MLP neurons of a small language model. Each row is named by its layer, matrix (gate and up: input weights) and neuron, and shows model dimensions 16-143. Each number is 128 + 32 x the weight over its row's rms, rounded and kept within 0 to 255. A neuron's up and down rows have the sign that makes its largest values positive.
After each neuron's rows, "fires on" lists the tokens most often at its 100 highest values on Wikipedia text that the model never trained on; "fires in" lists the words (lower case) most often at its 100 highest values on Wikipedia text that the model never trained on.

L2.gate269 [140 127  94 206  61  80 159 184  88  89 131  82 201 188 183 111 145  81 117 103  79 130 173 141 174  87 129 135  86 197  95 125 105 154 158  67 133 147 117 145 111 156 132  84 103 109 164 121  61 122 115 130 150 187  95  75  99 128 142 130  97 169 123 101 143 173 112 115 167 171 107 164 125 185 134 127 159 184 122 118 161  87 100 156  82 113 153 122 163 141 150 148 107  83  64 118  79 128 133 152 105 132  92  72 118 135 152  87 173  93 116 115 160 124 121 135 136 117 102 144 132  80 150 159 126 180 127 122]
L2.up269 [113 171 157 192 130 153 117 111 139 139 158 155 128 176 110  61 126  88 135  88 135  97 202 123 156 110  97 123  88 146  85 128 161 115 129 119 163 170 134 143 142 173 120 144 163 133 148 143  82 164 123 155 124 185  99 104 122  72 117 141 133 135  96 113 145 171 153 133 175 156 118  68  72 155 102 132 126 134 128  96 131 166  56 146 203 122 149 140 104  73 156  88 160 112 144 146 160 162 107 121 159 145 116  84 181 116 153  82 117  97  87 102  96 138 125 198 125 121 141 138  87  68 108 129 109 187 202  93]
fires on: "h", "w", "n"
fires in: "two", "which", "who", "while"

L4.gate480 [148 129 159 156 125 148 108 134 184 119 126 121 130 103 144 106  76 160  84  60 128 122 127 124 136 118 156 183 183 157 165 121 126 152 101 149  93 111 131  95 156 122 144 124  76 151  92  63 127 164 117  27 115 192 158  76 168 158 120 135 139 151 100  88  97 128 129  93 140 161 127 150 159 200 121 138  90 161 159  59 130 191 123 106 151 161 105 180 149 157 150 158 146 131 105 137 117 129 146 186 186  54 131 135 151 156 117 119 138 169 168 151 162 113 129 148  84 155 131 179 103 146 138 161 107 106 140  70]
L4.up480 [162  78 205 163 136 137 107  97 153 122 113 103 139 100 144  91 108 156  95  44 160 134 120 120 117 134 127 178 185 137 146 131 121  97 122 103 100 158 133 110 159 129 140 124  99 132 115  84 196 161 123  63 125 154 130  83 160 176 108 116 172 150 104 115  76 105  89  88 130 145 104 134 157 161 108 121  56 182 160  59 159 185 182 126 134 176  58 141 119  91 143 107 142 139 119 151 124 145 123 188 147  85 118 121 110 138 132 135 191 165 138 127 106 149 203 126 120 153 148 215 117  95 127 144  78 132 162 107]
fires on: "or", "en", "m", "t", "h"
fires in: "for", "between", "from", "with", "against"

L4.gate170 [170  81 139 125 160  92 168  97 167 132 142 110 123 120  94  95 161 139 188 147 169  96  90 106 132  83 125 145 104 136 108 107 141 153 146 137  52 106 116 159 110 131 173 126 128 145 131 158 136 145  83 126  73 200 186 153 160 153  55 130 144 113  79 127  86 189  78 138 115  75 128 155 173 156 144 113  84 168 109 130 119 128 134  97  81 178  96 136  69 132 114 101 149  95 126 140 131 142 150 140  89 126 121 131 123 160 129 105 134 147 110 186 130  67 116 182 157 195 119 172 179 105 106 135 103 176 153 171]
L4.up170 [139 172 138 151 144 117 103 143 132 151 161 179  95 140  96 151 152 107 129 120 137 139 138 141 150  91 135 154  98 101  86 100 149 105 145  92 115  64  97 127 128  81 132 117 101 115 114 117 169 126  98 120  87 174 152 107 200 136  44 101 192 117 128 132  45  75 105  56  92 125  63 165 135 130 108  83 166  93 164  91 115 164  93 149  59  69 132 142 137 159 172 107 115 168 107 113 135 145 145 116 116 119 153  87 105 140 194 142 129 120 109 180 145 149  67 198 104 126 115 109 159  82  99 168 117  99 155 159]
fires on: "a", "er"
fires in: "was", "university"

L2.gate295 [192 103 176 203 131 130 134 174 170  83 135 167 124 152 123 160 158 149 123 108  87 143 117 135 118 107 142  93 118 160 169 101  88 132 141 137 137 107 162  39  85 145 145 127 175 134 127 196  86  79 161 164 129 182 148  95 117 182 109 113 128 137 157 149  52 110 116 136 158 138 106 170  76 101 141  81 105  74 141 111 147 104 127 165 114  74 110 162  92 111 156 146 107 125 137 135 138 124 154 192 112 129 128 114 125 111 117 128 121  72 106 187 101 161  96 155 160 148 104  87 131 174 121 133 109 145 133 114]
L2.up295 [126 126 191 121 129 127  75 126 136 109 148 174 163 128  88 144 185 140 114 111 123 110 127  42 167 142 157 107 131 185 157 126  87 109 204  99 194  71 134 157 156 172 139 115 137 162  84 139 153 139 151 112  64 146 140 124 111 184 114 128 162 126 104  99  75 154 128 113 141 116 124 110  76  68 113 131 104 109 131  79 127 100  34 171  35  88 119 153 136  96 154 176 149 135 138 154 160 119 130 138 157 189 142 208 117 135 143 140 115  91  97 160 160 196 145 199 154 119 151  79  67 167 145 149 121 155 133 173]
fires on: "er", "r", "d"
fires in: "were", "three", "through", "threatened"

L7.gate187 [204 110 116 113 135 159 153  76 117 162 121 105 140 133 154 121 157 119 222 144 212 194 146 113  79 117 140 172  85 149 148  94 130 135 161  99  66 116 119  80 165 164  91 128 108  73 146 183 158  76 130 118 107 141 118 155 140  99  90 104  81 106 130 113  74  91 115 140 161 115  94 158 138 172 179  82 135  97 120 130 155 146 158 185 123 112 129 172  66 164 140  91 143 172 142 111 121 121 161 126 117 122 122 110 155 130 134 142 111 100 111  82 125 120 130 158  83 133 101 172 138 132 182  90  89 151 131 183]
L7.up187 [180 182  77 146 200 118 157 108 117 101 142 120  62 115 126 118 133 171 177  87 146  96 166 162  93 175 131 159 172 137 108 111 127 140 156 162 118  98 122 151 157 123 130 145 143 102  92 152 123 201 168  90 145 119 153 153 110 129  39 116 141 156 159 143  95  77 150  85 126  41 153  93 202  76 160 125 138 144 123 125  80 160 168 137 154  95 150 141 110  94 185 133 148 183 140 152 122 105 107 134  78 171  98  91  99 182 151  98 173 136 129 137 120 155  90 130 142 149 112 126 188 111 134 148 106 166 106 168]
fires on: "a", "f", "p", "h"
fires in: "was"

L4.gate83 [100 147 113 107 132  81 142 163 122 142 125 172  79 145 228 150 148  79 123 111 101 175 112 110 147  83 148 145  92  77 152 144 101 122 173  89 135 142  86 158 135 178  99 135 123 106 140  81 151 113 117 178 187 154  83 149 109  87 135 132  64  68 117 146  75 112  89 125 151 162 112 181  73 124 139 154  93 165 106  83 173 121 133 104 148 156 100 128 128 130 140 136 131 158 147 134  87 157 153  95 144 122 135 119 128 121  92 175 132 106 135 109 107  79  94 114 114 129 120 172 100 118 143  59  77 160 132 159]
L4.up83 [140 121 132  63  95 149 119 130 143 142 126 117  94 166  92 113 175 105 105  70 156  91 139 125 134 113 169 158 148  97 107 167 132 138 116 132 185  95 163 138 180 158 166 160 176  92 109 146 103 134  57 105 154 114 130 140 148  96 157 173  96  71  85 129 118 154 153 103  73 166 140 150  72 143 164 141 150 137 135 142 122 194 178 151 131 136  79 102 185 134 150 110 183 161 165 120  91 130  83 150 162 142 151 162  50 156 117 165 141 113 163 111  89  97  69  83 171 168 104 127 135  85 147 111  40 160 115 185]
fires on: "r", "h", "on", "p", "k", "m"
fires in: "father", "john", "japanese", "four", "fürstenwalde", "black"

L6.gate441 [195  90 172 128 112 112 140 123 116  61 112 128  69 177  98  96  85 116 132  84 163 134 132 166 113 127 155 154  52 106 169  87  68 126 173 135  99 105 176 167 116 124 105 173 121 107 115  86 132 173 113  52 120 124 112 123 146 166 116 142 162 118 145 130  66  60 143 111 125 130 137 156 138 154 180  66 136  87  92  87 103 109 130 172 129 147 171 143 148 203  76  92 134 122 124 109 108 130 188 175  95  97 186  76 125  81 177 127 164 134 130 159 170 170  86 121 140 115 120 125 142  71  78 150 133 163  95 124]
L6.up441 [154 166 114 132 132 155 104 142 105 170 113 169 116 155 195 129 141 139 120 114 168 111  76  98 132 114 109 175  86 139 143 184  88 127 121 163 106 173  82 171 128 151 175  80 147 129 113 140 115 161  99 111 142 125 196 154 114 136 110 161 138 128  94 136 118 186 135 175  59 109 156 145  90 139 231 170 112 104  87 122 174 123 139 141  40  47 102 156 165  91 152 149 124 195 152  91 144 177  99 142  77 140  78 142 106 164 116 151 150 176 127  78 105 104 133 119 107 122 136  92 131 106 155 120 158 184 105 167]
fires on: "n", "h", "f", "u", "o", "v"
fires in: "which", "government", "who", "california", "cultural", "council"

L4.gate422 [133 163 121 141 133 162  81 116 171 136 123  89 178 181 130 133 151 164 113 116 140 111 125 106 150 170 102  81 122 167 192 173  87  87  81  96 108  75 120 116 101 188 187 122 105 141 118 111 173 163 132  72 125 136 117 120 137 122 113 150 158  66  95 150 115 137 122 152 185 137  85 126 174 152 147 121 122 129  48 142 145 162 110 138 143  67 116 161 141 149 152 189  95 141 103  69 112 101 164 141  92 115  57 166 167 103 153 117 148 159 173  91 206 145 107  87 124  76 116 115 137 142  86 136 140 136 104 101]
L4.up422 [153 102  95  70 146 115  95 110 121 113  90 133 140 107 122  83 132 114 107  73 149 180 127 106 173  83 111 186 172 128 110 137 135 189  76 180 149 117 109 176 206 156 108 139 138 113 151 112 120 159 122 163 115 105 149 171 117  94 143 114 133  99 101 145  89 170 167 137 112 174  67 106 175 152 127 152 149 150  69 104 123  93 105 103 104  98 148  42 157 169 127 157 131 177 104 121 156 133 114 148 132  58 112 126 131 124 191 106 135 153 139 153 165 129 192  99  99  98 162 113 120 101 133 158  45 154 134 135]
fires on: "h", "t", "on", "or", "o", "e"
fires in: "with", "gave", "effort", "deputy", "for", "along"

L2.gate179 [169 139 155 211 117 109 121 174 109  73  70 118 168 171 111 103 138 136 198 133  83 145 139 127 175 158 107 122  92 134 133 112 190 135 124 135 129 120 103 104 176 102 116 144 135 149 100 103  82  85 144 147  65 165 126  99 152 107 173 135  82 128 128 124 168 127 187 118 139 166 111 179 102 150  67 174 145 146 142 137 154 133  97 106  99 111  81  71 162 108 130 143  87 141 129 137 125 136  68  89 186 125 110  80 128  98 151 103  94 102 118 161 147  59 182 161 117 181 167  98 138 168 147 150 137 147 154  95]
L2.up179 [114  93 189 171 138  84 110  96 119  72 144 153 121 154  96  71  92 127 191  90 180 152 175  91 113 144 150 152 152 174 144 137 145 119 200 127 153  88 104 103 137 139 119 134 104  68 129 127  88 174  96 142 142 162  84 103 153 109 161 123 114  85 155 125 186 130 168 113 171 138 112 160  87 165  80 123 143 121  84 139 153 168 127 154 105  73 115 106 105 171 125 181  76 138 143 138 104 143 102 134 154 184 121  52 132 112 165 125  81  83  98 152 148 121 209 146 134 105  96 127 136  94 136 163 175 138 134 138]
fires on: "w", "r", "d", "n"
fires in: "two", "three", "through", "threatened"

L4.gate373 [144  61 144 131  70 120 152 150  91 114 107 139  92  92 123 113 137 162  99 145 100 158 118 168 156  86 101 113 156 158 133 158 132 100  99 145 131  94 137 125 179 127 125 152 125  90 115  78 139 122 111  79 167  89 150 101 104 131 127 132 140 135 129 101 202 150 186 140 132 152 167 129 100 159 124 143 155 188 129 140  56 106 146 196  47 179 130 149 135 206 170 129 163 148 114 123 129 138 156 169 128  91 108 105  95 118 142  57 141 121 138  95 161 129 153 122 136 169  90 150 134 157 161 143  95 120 126  63]
L4.up373 [112 143 116 129  40 118 120 134 128 119 111 122 167  75 111 109 133 160  93  81  81  87 117 114 112  85 108 149 175 176 150 134 101  64 100 118 136 114 117 133 158 152  59 160 148 160 151 135 154 134 136 103 135 148 163 109 162 135 111 139 156 163 183 124  70 166  99  93 141 139 107 102  84  91 120 149 123 139 138 108 109  88 140 143 122 129 171 155 121 138 136 152 148  62  96 111 165 175 139 129 157  97 169  66 124 102 187  57 124 118 129  88  98  88 149 166 135 136 139  70 106 203 111 125 129 189 186 111]
fires on: "w", "h", "en", "u", "or", "s"
fires in: "between", "both", "before", "below"

L2.gate287 [113  74  86 121 127  99  98 150 142  61 104 116 173 140 162 112 140 123  72  72  60 141 174  84 124  99 106  95 127 109  98  99 156  92 162 156 136 145 157 135 141 183 168 130  80 143 150 136 136 127 176  99 102 109 103 145 159  91  84 124 116  84 132  96 160 169 155 102 113 106 119 148 135 119 101  85 168 120 124 124 103 114 144 140 108  82 103 122 131 111 108 129 131 161 126 157 112  87 165 128 211  92  96 124 163 198 105 111  67 129  92 156 189 149 126 155 165 147 203 116  97  98 128  84 124 127  81 146]
L2.up287 [ 97 134  81 131 129  55  83  91 181  96  83 199 174 135  53  79 191 122 171 119 132 138 158 166 146 119 102 164 116 140 118 114 102  85 164  71 166 103 141 100 125 157 109 138 130 155 137 160  79 146 149  86 119 121 103 126 148 112 127 137 120 117 144 140 144 183 126 116 153 134 129 154  76 147  74 113 112 167 113 163  91 157 126 135 171 177 158 145 170  96 138 120 125 152 153 154 100 145 134 151 147 129 175 115 146 149 142 147 103 129 124 168 141 121  73 131 218 137 134 130  52  98  74  45 187 123 134 128]
fires on: "r"
fires in: "three", "third", "christian", "through", "christine", "threatened"